config = dict(
    num_key_value_heads=5,
    head_dim=64,
    intermediate_size=2560,
    norm_eps=1e-05,
    qk_norm=True,
    beta1=0.95,
    lr_head=0.00615,
    schedule='wsd',
    decay_fraction=0.309,
    train_tokens=900600000,
)
MLP neurons of a small language model. Each row is named by its layer, matrix (up: input weights) and neuron, and shows model dimensions 64-191. Each number is 50 + 10 x the weight over its row's rms, rounded and kept within 0 to 99.
After each neuron's rows, "fires on" lists the tokens most often at its 100 highest values on Wikipedia text that the model never trained on.

L6.up1003:51 51 58 56 62 51 37 28 58 50 55 39 52 34 50 41 36 76 47 59 46 53 61 46 36 50 47 23 54 66 52 59 57 57 40 53 55 45 42 43 59 53 54 39 45 39 48 51 59 54 34 49 56 41 49 54 46 52 46 47 58 41 58 53 49 53 58 52 57 55 72 51 54 39 66 41 44 60 39 55 53 51 59 41 49 55 41 61 55 57 74 52 53 38 53 56 46 38 55 39 59 54 72 53 72 40 53 58 47 58 69 49 65 40 47 58 55 67 64 59 39 65 42 54 35 68 52 61
fires on: " Har", " pro", " ad", " repe", " prec"

L6.up737:27 57 36 50 56 33 55 54 48 66 52 65 51 48 53 54 39 29 52 49 48 55 68 46 39 53 51 33 40 30 56 35 36 62 54 47 59 65 65 45 52 23 55 57 57 50 46 48 56 53 40 54 38 66 33 45 51 44 65 44 44 59 53 59 53 60 55 46 40 50 53 53 33 55 49 38 50 52 46 43 19 57 60 44 55 53 41 62 59 47 63 49 41 33 50 54 47 48 50 33 37 46 41 46 45 49 27 43 40 54 33 56 29 39 65 49 55 37 45 51 44 40 40 59 79 70 53 51
fires on: " Har", " ca", " ad", " prop", " pres"

L6.up262:38 41 51 45 53 40 54 52 52 46 53 56 62 47 55 41 40 55 51 54 55 50 40 55 54 51 56 46 44 46 33 42 58 67 62 57 50 59 66 51 62 31 49 52 67 35 37 55 54 40 56 44 34 43 42 54 55 46 56 75 46 83 45 47 43 49 43 48 47 46 48 57 49 36 49 60 53 49 30 41 56 46 72 57 62 50 49 53 49 66 56 40 37 52 40 42 52 30 51 53 48 53 47 59 57 56 59 62 44 58 32 60 36 56 52 50 48 58 43 59 63 19 39 50 36 65 50 44
fires on: ":", " and", " -", "s"

L6.up2262:49 59 54 55 48 65 51 32 36 56 54 50 58 54 62 47 45 49 40 50 65 59 52 49 52 70 56 43 43 57 54 64 65 40 56 48 44 42 38 66 59 57 49 60 50 70 46 49 65 66 50 55 50 52 46 48 57 51 38 43 50 54 54 50 56 26 45 48 48 58 49 55 55 47 36 68 58 37 42 35 58 48 31 47 44 62 38 59 53 46 42 36 52 52 31 31 50 51 61 46 51 73 42 41 44 50 40 36 55 57 52 63 31 46 33 53 42 45 71 53 51 83 46 47 57 63 55 60
fires on: " Har", " ca", " ad", " pro", " prec"

L6.up160:46 36 39 59 50 63 43 72 59 48 52 51 51 54 42 31 49 43 55 40 44 54 52 49 46 55 69 50 39 42 36 47 50 57 47 55 46 84 47 46 43 45 73 43 62 57 49 52 29 54 32 54 50 48 41 50 48 47 48 49 53 51 46 51 41 70 40 51 59 58 46 38 64 37 49 40 52 54 37 36 61 59 40 57 46 49 64 39 35 47 57 64 46 54 47 35 51 75 47 28 64 47 49 40 39 54 43 32 44 29 44 63 57 54 54 43 51 51 49 56 51 56 48 53 58 66 35 30
fires on: " Har", " ca", " pro", " prop", " prec"

L6.up1984:25 54 37 57 58 71 57 68 40 65 50 69 54 65 34 33 50 41 55 32 38 47 43 31 50 57 48 52 66 31 52 56 33 49 44 59 39 37 49 48 74 40 54 51 49 58 56 40 55 46 48 41 41 57 33 39 80 42 44 59 46 56 58 40 65 43 62 47 55 53 48 42 41 70 51 44 48 55 44 30 39 50 35 50 56 62 57 44 53 52 45 51 33 40 45 41 40 65 41 46 50 53 48 32 41 52 26 34 46 39 35 50 37 28 55 66 54 46 54 53 35 54 49 59 60 53 50 47
fires on: " ca", " pro", " ad", " prem", " prec", " repe"

L6.up2018:42 48 31 36 47 54 51 53 51 49 44 65 55 45 44 38 67 39 30 34 41 61 47 31 68 51 37 60 36 32 53 32 53 67 68 46 63 51 53 42 48 52 55 45 56 61 55 70 63 53 32 67 39 40 58 52 57 57 44 48 56 38 39 56 45 51 70 49 63 43 55 52 67 53 41 55 48 34 53 32 41 40 72 54 45 40 34 47 44 61 54 44 36 58 41 49 55 58 45 73 64 60 32 64 41 53 43 42 48 43 41 44 32 38 53 61 38 58 64 53 63 68 46 33 58 65 45 40
fires on: ":", "s", "z", ";", ".", "/"

L6.up674:37 46 39 52 58 44 56 57 49 34 32 33 64 44 41 48 46 32 39 57 41 58 56 42 63 38 42 58 46 47 50 50 71 48 52 55 66 56 53 52 46 34 54 49 43 49 51 59 59 49 52 64 69 40 52 58 43 64 47 63 49 49 42 46 55 57 46 56 52 57 25 45 47 48 55 52 38 48 54 57 35 54 44 49 54 49 75 57 46 59 52 55 64 51 57 45 50 53 44 34 40 51 30 43 66 41 56 56 55 64 53 60 57 69 55 47 57 40 28 25 57 30 56 26 52 39 51 55
fires on: " Har", " pro", " ad", " ca", " prec"

L6.up1714:38 61 65 60 34 55 55 65 58 46 54 64 53 35 36 43 47 49 67 41 53 60 49 37 64 53 43 64 52 47 43 47 52 26 56 42 49 49 82 41 61 52 40 40 65 50 49 50 41 48 48 55 44 62 39 40 45 42 53 35 35 40 63 56 69 63 50 40 56 57 40 60 52 55 75 46 40 53 54 51 52 50 57 55 38 59 66 60 56 50 58 42 36 57 50 63 47 50 40 55 53 66 56 40 48 69 53 71 44 55 41 52 43 33 58 54 39 49 34 45 29 54 44 54 67 51 27 59
fires on: " Har", " pro", " ad", " ca", " prec"

L6.up1161:48 50 51 44 69 65 45 50 52 50 38 49 59 45 62 62 50 35 49 54 40 65 68 38 54 41 42 44 36 67 52 27 61 66 41 52 52 41 60 39 44 46 57 57 41 47 56 41 48 64 33 72 50 47 55 46 45 60 50 57 54 58 52 49 58 53 62 43 46 52 51 58 53 38 43 56 45 52 40 50 56 33 48 54 41 44 58 39 63 58 54 40 60 68 38 43 56 33 52 59 55 67 43 51 59 56 58 68 59 63 39 59 56 46 47 57 54 48 36 37 68 40 45 36 54 29 49 57
fires on: " Har", " pro", " prec", " ca", " ad", " repe"

L6.up424:51 52 37 54 55 54 47 51 48 35 37 67 61 51 62 48 37 50 65 76 43 48 40 69 57 35 62 62 52 39 42 39 37 75 57 54 52 37 51 54 53 36 56 49 42 60 47 61 60 56 57 48 38 61 64 33 41 68 46 49 66 48 26 59 37 49 44 39 35 44 49 52 44 25 38 44 35 43 54 38 50 56 45 50 67 49 40 49 51 44 56 49 57 52 54 49 58 24 43 26 37 64 38 62 45 52 40 45 50 48 29 50 48 54 53 50 47 32 70 64 64 28 52 42 41 56 49 54
fires on: "s", ";", "se", "/", "}", ":"

L6.up1248:44 49 49 39 53 47 48 51 52 32 52 66 54 35 43 50 50 71 51 43 62 42 45 56 55 54 58 57 46 64 41 50 45 33 76 59 34 53 65 48 53 35 22 48 52 46 54 53 34 43 54 47 63 52 44 67 51 43 34 49 45 63 57 57 58 56 66 48 59 42 53 69 35 41 50 54 42 52 59 55 51 49 67 45 46 54 55 46 50 56 31 59 47 53 40 44 37 56 56 39 47 68 40 54 38 54 69 69 41 52 25 55 62 51 43 56 57 46 21 53 46 53 59 55 64 42 52 57
fires on: " Har", " pro", " ca", " ad", " prop"

L6.up1575:33 56 50 56 44 41 51 38 49 43 51 56 53 57 51 58 49 77 45 41 51 45 41 38 40 29 33 64 50 65 68 52 41 60 53 40 37 60 51 63 53 54 61 42 31 50 49 58 49 45 24 54 45 62 46 52 54 48 45 41 41 45 50 55 44 48 65 69 43 71 43 53 50 50 55 47 45 49 60 46 57 43 54 61 42 64 52 54 41 67 59 51 61 61 54 53 48 48 51 63 57 77 60 40 37 45 54 50 57 46 43 48 38 45 54 49 45 56 63 47 47 20 47 76 48 40 65 54
fires on: " pro", " ad", " Har", " prec", " repe", " ca"

L6.up1594:69 77 58 47 53 60 49 35 47 52 52 63 54 51 51 44 42 53 62 42 45 65 53 41 59 45 59 43 50 46 41 37 73 61 30 40 47 52 34 58 45 39 33 53 48 51 45 57 36 64 49 56 43 46 63 54 48 43 46 37 49 70 66 65 47 55 60 51 57 47 46 61 64 71 68 53 47 76 55 45 52 52 58 52 63 63 70 32 61 40 51 36 54 28 36 51 50 48 61 42 43 50 59 49 41 53 45 60 53 45 54 53 42 43 29 41 63 56 37 54 55 35 50 45 47 52 47 55
fires on: " pro", " Har", " ad", " repe", " prec", " Tri"

L6.up853:69 50 41 58 61 47 40 44 54 34 56 51 54 29 60 50 49 58 48 43 50 57 48 31 44 54 57 55 52 65 52 35 55 43 46 46 35 55 48 38 60 38 50 50 61 47 53 41 38 71 48 56 41 56 47 56 54 43 40 63 50 32 45 60 56 54 57 43 34 46 50 52 50 26 57 46 42 52 47 68 32 41 48 53 52 73 58 50 55 48 56 32 62 48 51 54 42 40 56 58 32 20 46 59 52 57 67 62 47 63 39 60 48 37 50 61 51 43 47 27 48 57 44 45 53 46 30 47
fires on: " Har", " pro", " ad", " prec", " ca", " repe"

L6.up953:31 42 40 34 65 64 48 48 54 38 47 39 51 49 63 38 45 34 35 63 37 57 77 13 67 51 67 51 49 42 56 18 52 64 54 64 53 51 50 36 58 60 77 50 41 38 37 60 46 38 38 59 63 55 67 36 49 60 75 52 48 32 35 51 40 53 47 43 39 58 51 54 46 46 54 40 39 61 45 31 34 41 50 47 49 52 32 47 39 34 54 54 43 54 64 45 52 56 51 42 51 65 43 52 52 44 49 50 41 49 54 43 45 65 54 47 28 55 51 42 67 59 50 42 63 42 51 51
fires on: " Har", " ad", " pro", " ca", " prec", " repe"

L6.up2308:21 67 40 28 49 51 48 36 46 77 54 57 48 54 60 40 48 63 60 42 49 56 66 26 52 70 27 39 55 57 48 37 54 62 48 61 53 61 48 44 48 40 59 56 47 46 58 62 18 40 42 58 61 65 31 56 44 49 54 28 63 65 50 78 59 32 41 55 61 56 72 38 61 64 54 80 47 67 63 52 37 49 53 41 44 41 49 49 50 52 59 53 61 57 34 47 42 62 54 54 59 47 53 41 60 49 52 44 25 53 49 41 44 58 53 42 83 47 56 61 57 71 51 54 48 59 46 86
fires on: " Har", " ad", " ca", " prop", "Ar"

L6.up570:53 47 40 60 43 51 55 64 40 37 51 72 45 63 37 53 40 53 47 37 59 48 54 46 65 52 32 60 53 37 58 54 44 46 52 51 35 43 55 51 70 44 58 46 61 46 51 61 45 61 30 36 52 55 48 54 55 44 58 37 42 50 31 53 54 58 67 42 60 47 46 47 44 50 56 58 54 56 64 46 62 54 76 41 55 77 51 44 46 41 65 61 43 47 57 61 58 70 54 45 53 67 40 45 37 65 53 37 52 32 50 43 30 41 38 62 50 40 38 61 34 50 46 56 45 48 35 47
fires on: " pro", " ad", " Har", " prec", " repe", " ca"

L6.up2218:55 38 62 52 45 57 36 62 51 56 54 46 55 63 37 57 53 76 50 46 50 45 57 50 55 57 53 36 50 60 52 55 41 44 43 42 36 49 55 51 50 42 37 52 23 48 45 43 29 43 44 43 39 46 40 50 63 52 55 61 55 47 46 55 63 30 34 38 66 41 66 54 35 41 51 68 48 62 49 34 59 50 65 24 41 41 54 54 56 62 49 60 61 71 54 40 48 55 54 39 49 56 44 57 36 62 36 55 61 34 69 45 63 47 49 50 49 47 24 51 39 67 56 35 57 55 51 64
fires on: " opp", " Tom", " dr", " rep", "At", " cas"

L6.up1697:46 38 46 65 43 45 47 52 58 64 60 38 51 59 43 38 49 45 46 40 62 51 50 29 49 44 56 56 57 41 27 59 42 56 38 43 52 49 56 65 59 37 58 47 42 45 55 51 37 47 47 60 53 56 35 46 58 39 45 46 60 52 41 65 53 50 48 49 59 48 58 42 46 33 59 55 58 46 41 42 53 64 24 55 43 57 55 45 50 38 73 43 57 68 34 46 44 52 63 56 43 47 45 53 63 38 52 52 43 42 57 55 61 34 44 51 39 51 37 49 42 59 44 65 61 62 49 40
fires on: " Har", " ca", " pro", " prop", " pres"

L6.up1526:51 46 47 44 48 36 46 61 48 55 45 45 45 59 45 48 57 62 58 48 35 30 49 29 60 62 55 49 51 53 57 55 43 49 32 28 54 46 66 78 63 48 39 53 39 47 40 49 50 39 53 60 56 48 49 46 63 49 42 43 47 53 50 54 47 51 33 60 51 52 62 57 35 59 47 82 56 51 76 47 52 58 41 43 43 57 58 46 70 61 61 35 59 67 56 51 51 68 64 50 51 59 21 51 48 52 42 41 57 44 46 46 19 72 47 49 52 41 49 60 37 50 53 58 69 51 51 59
fires on: " Tom", " br", " acqu", " opp", " repe", " bu"

L6.up1043:37 39 54 79 60 48 48 45 41 72 53 61 58 52 53 39 49 59 39 62 58 53 44 40 56 48 68 26 48 67 70 54 55 44 43 54 42 48 17 53 58 67 53 45 65 40 44 64 71 55 50 37 53 47 57 44 70 54 69 60 37 58 57 42 48 58 40 48 54 52 53 41 40 45 55 32 55 51 47 57 44 44 67 45 50 52 25 55 51 48 65 65 52 53 58 48 48 33 61 38 58 49 61 34 51 35 39 63 47 66 77 51 65 37 47 71 65 58 40 60 51 46 46 41 34 72 47 45
fires on: " pro", " su", " repe", " prec", " Tri", " opp"

L6.up1063:67 57 51 47 49 47 42 42 43 63 68 64 56 42 51 65 56 48 37 52 53 43 59 44 50 39 70 44 50 49 56 57 65 54 43 34 59 59 54 75 41 39 61 55 42 51 60 39 44 51 37 55 38 49 52 46 62 49 45 21 33 45 66 70 52 14 53 48 40 43 59 52 43 58 51 43 41 59 52 43 41 43 36 60 41 65 51 38 56 52 71 54 63 43 55 54 45 57 46 41 60 71 50 32 54 48 53 53 51 49 54 51 41 39 44 42 61 30 61 54 53 45 57 60 59 53 60 59
fires on: " Har", " pro", " ad", " prec", " ca"

L6.up1577:48 77 38 55 52 54 58 50 46 30 62 52 46 31 43 50 55 51 41 62 42 50 72 32 36 54 52 38 54 67 59 46 31 46 73 54 63 41 59 36 58 83 55 46 55 42 51 45 68 60 49 42 44 73 44 58 54 59 51 53 47 50 44 51 47 43 48 57 60 56 50 51 44 68 49 41 45 38 48 38 36 48 65 33 49 53 37 49 53 52 51 51 53 44 45 62 40 42 45 33 60 55 60 23 54 45 38 49 67 63 42 46 41 46 52 60 41 61 60 56 52 53 56 66 48 48 55 55
fires on: " su", " Tom", " br", " dis", " repe", " stra"

L6.up856:58 52 58 40 41 48 52 87 45 50 53 30 41 45 42 34 43 65 62 45 47 58 43 57 66 62 52 36 58 33 49 45 58 51 42 62 52 64 66 47 45 78 71 56 61 63 45 49 42 45 53 59 38 58 55 58 40 48 45 42 48 21 33 57 28 63 57 46 47 25 34 53 51 44 45 49 35 55 47 60 49 54 39 58 57 65 62 50 38 57 41 49 55 45 55 59 60 63 31 41 39 45 51 50 35 53 51 63 52 44 46 55 50 52 51 49 51 50 59 58 57 28 50 53 42 55 22 34
fires on: " Har", " ad", " ca", " pro", " prec"

L6.up1642:39 33 34 53 55 43 69 53 39 53 34 52 47 39 51 43 51 61 47 36 38 53 38 45 77 64 56 50 39 52 57 50 56 43 66 67 26 54 67 39 36 53 67 47 48 60 54 56 49 48 46 61 50 61 42 47 58 51 47 64 62 26 44 50 46 56 61 40 51 39 54 44 53 47 50 48 43 63 47 58 46 46 25 54 42 35 63 64 54 47 42 37 53 40 54 50 46 50 54 39 63 60 32 59 56 47 45 56 46 50 37 56 47 54 54 52 54 51 50 56 67 62 50 36 62 35 34 53
fires on: ":", "s", " and", ";", ","

L6.up2444:53 39 65 27 50 50 49 64 46 34 47 44 56 60 60 49 43 44 42 60 45 61 50 63 66 51 42 57 53 57 51 42 53 63 40 42 46 63 56 49 51 59 63 50 41 57 42 51 26 55 63 64 61 21 82 50 41 47 43 48 47 31 49 58 37 46 66 40 47 53 49 62 48 38 44 55 50 63 46 45 55 50 56 47 42 54 55 46 38 50 37 48 69 71 49 45 51 50 43 36 55 57 26 68 34 46 56 53 58 47 32 54 46 60 60 37 59 67 45 55 56 38 57 31 43 41 73 40
fires on: " pro", " ca", " prec", " Har", " repe", " ad"

L6.up248:51 53 41 55 36 72 52 57 41 39 47 49 35 49 55 35 52 48 52 62 48 53 59 26 43 56 54 45 48 39 58 61 51 48 53 55 47 52 42 49 64 41 47 50 36 63 51 49 52 50 39 55 46 58 52 53 70 41 55 39 61 57 35 63 50 56 44 56 68 40 67 22 49 60 30 37 47 65 44 71 47 51 55 61 56 69 45 47 50 46 31 36 52 38 54 74 49 39 50 42 48 54 48 35 46 43 40 42 59 48 36 50 35 34 54 58 50 53 59 58 43 48 49 56 42 55 63 39
fires on: " pro", " su", " repe", " prec", " opp", " prem"

L6.up2169:42 41 27 49 44 62 41 59 52 47 50 43 62 54 42 79 46 42 42 49 57 54 35 39 46 55 43 57 64 38 58 42 47 71 59 32 47 46 60 49 44 49 65 62 37 64 54 41 50 44 42 51 53 54 65 48 46 36 44 63 46 34 50 51 43 39 70 55 64 26 54 44 39 51 41 43 50 65 34 48 60 37 38 61 52 47 40 27 44 50 64 64 56 72 45 53 55 53 73 52 56 68 61 60 60 39 50 31 50 53 52 38 51 54 55 48 48 62 46 52 60 62 45 36 46 61 65 34
fires on: ":", "s", ",", " and", " of", "l"

L6.up781:35 79 45 26 46 50 44 36 53 49 58 66 42 62 38 49 61 59 58 55 36 60 54 36 29 53 54 45 50 22 57 52 44 71 36 34 36 69 48 44 52 52 56 50 46 51 57 55 52 51 38 51 54 51 47 61 56 59 54 46 48 60 56 50 37 40 59 41 50 59 36 48 53 41 53 69 45 44 71 35 60 41 53 38 59 47 42 58 33 36 38 52 64 51 48 49 45 53 51 56 39 29 73 43 59 52 59 44 45 44 51 59 25 63 56 49 40 60 52 65 61 48 53 47 54 51 52 70
fires on: " Har", " Tri", " ad", " prec", " mor", " Pont"

L6.up573:50 49 55 47 41 61 41 39 43 44 29 60 34 45 53 43 45 42 55 40 59 53 52 33 50 51 55 49 46 56 46 22 42 47 53 60 45 39 62 28 29 68 59 51 43 46 50 47 62 52 43 60 28 68 71 46 59 50 51 55 41 42 51 63 36 51 58 65 43 61 42 56 57 63 62 51 36 27 48 52 51 42 42 45 65 55 33 67 52 36 59 48 47 41 55 51 50 49 60 49 39 47 53 32 67 44 50 46 37 66 41 31 60 46 48 50 52 50 48 52 54 51 45 34 29 70 66 50
fires on: " Har", " pro", " repe", " Tri", " ca", " su"

L6.up513:65 50 45 36 57 47 52 59 50 42 47 52 53 44 46 75 58 56 42 57 48 45 52 44 65 48 53 57 50 63 44 59 50 57 67 49 56 58 50 45 61 51 49 43 33 56 47 37 45 61 49 50 42 53 50 38 51 52 33 49 49 62 69 36 53 48 56 47 44 48 57 46 47 46 59 60 51 66 61 48 72 42 38 50 51 38 57 50 56 52 38 47 50 72 37 36 48 42 62 60 61 44 62 46 43 48 83 51 62 41 67 47 71 67 53 41 62 49 49 47 47 64 46 20 50 42 46 55
fires on: " dis", " opp", " repe", " Tom", " prec", " br"

L6.up1392:72 47 62 47 62 45 51 19 46 52 59 64 62 38 61 56 58 72 30 71 54 57 43 46 58 32 31 44 37 58 47 66 68 68 28 59 58 56 33 50 61 61 61 49 56 57 58 52 46 55 46 44 63 44 62 38 51 38 42 68 57 35 49 66 30 38 34 68 62 33 63 35 53 41 44 32 55 63 54 78 42 45 41 44 44 43 47 56 61 61 43 47 50 45 62 51 53 36 45 55 54 36 36 62 58 72 42 66 54 43 76 36 58 43 46 56 58 52 50 65 54 33 41 47 31 71 60 56
fires on: " pro", " Har", " ad", " prec", " prem", " pres"

L6.up2311:46 27 50 53 51 53 63 55 47 74 54 56 59 66 47 68 49 60 54 48 38 48 56 59 39 73 37 41 63 34 40 65 51 54 57 44 47 42 48 33 62 45 46 67 47 57 57 41 58 53 57 61 33 35 47 60 60 51 49 40 48 57 57 58 54 46 71 42 46 54 43 48 35 37 45 40 59 40 48 51 50 43 48 37 57 56 47 50 59 51 58 61 31 53 34 54 55 63 55 46 47 69 62 34 35 62 58 54 55 33 37 52 51 38 63 63 40 45 49 72 40 58 48 50 55 26 44 53
fires on: " Har", " pro", " ad", " repe", " prec", " ca"

L6.up2032:48 43 48 41 55 42 47 63 41 43 47 80 67 57 56 51 41 52 40 62 59 54 36 56 52 50 60 56 51 48 44 67 37 37 46 58 68 55 36 63 42 35 62 49 77 56 47 56 51 47 42 41 47 54 49 33 65 45 54 51 55 47 51 42 48 52 41 47 49 51 44 54 62 45 55 40 44 58 39 35 49 50 50 58 45 39 54 56 58 55 61 49 56 44 55 49 36 56 48 34 50 23 34 52 46 58 38 41 40 28 72 58 55 48 53 54 66 36 52 45 59 63 50 37 32 61 52 50
fires on: " Har", " ca", " prec", " pro", " ad"

L6.up1447:57 29 58 49 42 57 53 51 63 54 61 53 46 58 52 39 49 62 55 51 49 44 56 59 48 31 45 79 61 53 40 49 39 48 47 68 45 63 48 23 31 45 63 44 48 53 45 63 31 47 49 53 61 59 52 51 36 44 41 43 55 51 35 55 34 62 46 40 44 68 29 38 56 56 59 58 42 44 40 48 58 60 57 44 64 46 60 50 52 68 30 53 52 48 37 42 43 71 52 49 41 52 65 42 58 59 65 51 39 46 36 52 58 42 32 47 51 47 58 49 49 48 46 48 48 63 60 43
fires on: " Har", " ca", " prec", " pro", " ad"

L6.up557:33 51 65 58 57 48 57 52 52 39 57 65 54 33 55 16 44 69 67 45 46 56 50 29 28 24 52 26 50 61 47 49 53 45 49 59 53 53 47 47 55 36 50 43 49 47 51 61 43 57 49 39 38 54 25 59 65 54 50 64 44 33 55 63 38 48 48 60 39 49 60 51 47 55 51 19 49 51 52 31 54 50 62 35 57 67 59 43 41 51 56 53 31 47 35 44 52 45 26 47 52 70 68 25 53 62 63 47 43 46 45 62 47 40 54 61 55 49 34 60 56 53 56 40 40 51 54 46
fires on: " Tom", " acqu", " dr", " res", " bu", " dis"

L6.up2037:51 59 54 51 46 70 49 71 36 30 42 61 36 42 57 40 63 36 54 62 41 66 49 41 69 54 37 41 65 40 45 44 57 33 55 41 62 47 52 64 55 44 42 53 50 42 60 43 27 51 60 57 41 57 59 37 38 47 53 51 47 69 42 52 64 48 72 45 43 59 61 45 65 35 60 62 50 57 48 37 55 44 63 68 48 63 55 34 47 51 50 51 59 66 27 44 59 62 57 61 36 53 41 32 50 60 68 70 41 59 51 51 51 37 45 51 51 60 55 45 37 43 45 53 59 64 52 62
fires on: " Har", " pro", " prec", " ca", " ad", " prop"

L6.up343:56 30 59 39 37 29 45 45 52 40 44 31 44 44 38 45 42 37 42 57 51 51 52 58 45 36 40 38 48 36 29 48 68 39 32 48 45 51 51 53 35 45 59 55 53 34 46 46 48 60 58 52 47 41 39 35 34 50 36 27 47 60 55 54 68 39 59 54 47 68 57 55 44 52 43 46 48 49 43 44 52 56 57 41 49 53 51 56 55 60 64 66 43 58 36 55 52 57 49 42 49 68 42 43 52 32 29 48 51 46 44 48 50 23 45 41 64 51 50 57 46 34 52 60 48 56 66 63
fires on: " Har", " pro", " prec", " ca", " ad", " prop"

L6.up1226:45 58 56 79 41 58 43 60 56 38 53 44 63 54 54 46 57 24 38 50 60 62 36 52 60 67 69 54 44 42 41 46 56 56 42 64 16 71 56 54 55 39 69 48 49 62 45 43 50 44 60 54 52 61 32 55 48 47 48 50 54 33 69 65 46 53 43 58 63 51 48 52 37 29 59 44 35 46 34 60 49 39 60 37 46 64 46 53 41 59 55 67 48 34 58 45 63 47 45 55 59 32 58 63 56 58 56 35 49 40 59 48 36 46 43 56 44 68 32 64 66 56 49 52 43 71 42 48
fires on: " pro", " Har", " prec", " ca", " ad", " pres"

L6.up39:60 43 61 38 56 75 49 47 54 57 45 36 56 57 29 44 53 43 43 46 39 68 67 34 47 45 51 38 41 53 64 37 67 54 65 61 70 29 52 36 71 53 57 59 50 54 46 43 38 45 48 55 50 71 45 59 53 57 62 64 55 49 45 53 50 56 45 58 62 44 62 54 59 61 42 54 49 64 60 38 48 42 45 44 44 47 66 49 60 46 54 41 35 35 50 56 46 48 69 50 33 62 61 43 58 51 55 56 44 45 61 62 25 35 54 57 50 53 73 55 52 64 54 58 45 56 52 48
fires on: " pro", " ad", " repe", " prec", " opp", " Har"

L6.up2047:57 54 50 42 41 52 47 52 40 39 40 54 41 65 56 58 54 38 49 56 44 57 40 44 36 63 43 48 57 45 59 53 62 27 73 56 43 57 60 55 52 55 44 45 53 64 46 75 50 45 61 54 43 54 31 55 52 46 38 52 56 52 40 68 44 73 66 57 59 40 55 58 54 53 43 61 42 58 56 70 48 55 47 49 54 49 26 37 57 52 48 63 49 40 33 50 54 56 51 69 48 59 42 61 47 55 36 38 60 59 29 47 37 40 47 48 42 39 59 54 46 36 40 57 67 56 55 43
fires on: "se", "s", ";", "/", ":"

L6.up1876:40 53 46 57 57 44 46 45 51 53 50 39 40 49 45 52 45 49 37 46 53 65 46 42 29 73 41 54 43 60 43 44 53 60 56 52 63 33 57 43 60 42 47 47 44 59 50 59 60 65 60 58 71 65 50 54 57 44 47 54 49 50 44 71 57 48 27 57 58 40 62 47 51 65 45 46 36 35 47 49 47 52 42 45 38 54 40 44 52 55 37 37 61 46 53 57 59 33 60 46 38 77 55 54 74 51 43 44 50 66 63 49 41 60 43 62 50 48 48 57 40 63 50 52 55 52 31 34
fires on: " Har", " ca", " pro", " prem"

L6.up2332:47 49 54 54 46 23 45 31 44 52 54 69 48 40 51 43 49 40 48 46 62 50 44 50 45 44 60 59 59 41 37 45 64 35 44 39 37 46 55 65 53 26 43 47 59 48 52 51 45 56 36 49 54 53 25 53 69 42 43 48 52 77 37 66 36 42 57 51 48 53 52 52 36 64 46 43 42 53 55 44 49 61 34 62 47 67 58 50 53 58 53 40 51 48 59 67 45 38 52 58 48 86 36 53 47 45 58 37 52 54 62 50 46 46 44 39 62 44 47 57 53 56 54 46 57 55 43 42
fires on: " Har", " pro", " ca", " prop", " Great", "op"

L6.up2357:53 40 50 61 67 53 49 52 50 63 49 53 48 68 40 56 54 68 48 61 40 54 56 24 70 71 57 68 65 60 33 41 35 50 56 63 45 51 60 58 62 47 57 49 40 44 48 58 21 39 33 58 53 42 36 59 38 50 71 45 48 67 60 53 46 55 55 48 53 53 65 48 47 68 48 62 56 48 57 50 25 54 50 52 51 61 51 48 49 58 48 51 55 62 43 49 46 62 63 52 54 62 41 46 51 59 49 47 48 61 47 53 41 48 59 58 48 31 46 63 38 66 57 45 60 66 40 49
fires on: " Tom", " Tri", " opp", " rep", " red", " br"

L6.up1647:39 42 41 48 30 66 54 51 46 46 56 57 49 57 42 46 52 48 44 40 57 54 56 45 45 33 35 58 53 41 46 62 58 40 49 55 50 60 70 65 48 34 40 35 65 60 49 61 32 39 48 48 51 49 36 33 55 41 52 32 54 48 63 50 59 63 52 37 56 68 53 53 51 48 42 59 56 47 53 43 59 52 52 57 62 24 65 66 59 54 43 40 53 55 54 58 53 47 48 60 52 56 46 44 56 46 58 62 56 59 43 46 68 40 51 41 44 50 46 53 38 44 52 47 50 28 67 51
fires on: " pro", " Har", " ad", " prec", " ca", " repe"

L6.up1816:40 69 46 50 45 42 47 38 48 39 64 35 48 47 48 47 60 41 56 57 42 49 31 28 69 46 44 51 51 51 64 43 47 64 40 56 21 42 39 33 55 59 62 44 50 51 46 55 66 48 39 59 48 32 52 49 46 64 40 41 49 49 42 63 57 60 75 42 42 54 31 47 54 48 37 52 49 32 54 40 38 45 61 40 50 69 56 48 31 29 52 49 46 56 48 36 47 50 40 58 49 58 43 57 46 48 32 37 40 55 29 43 20 60 58 53 46 37 33 46 50 43 29 40 49 27 50 33
fires on: "s", ":", ".", ",", ";"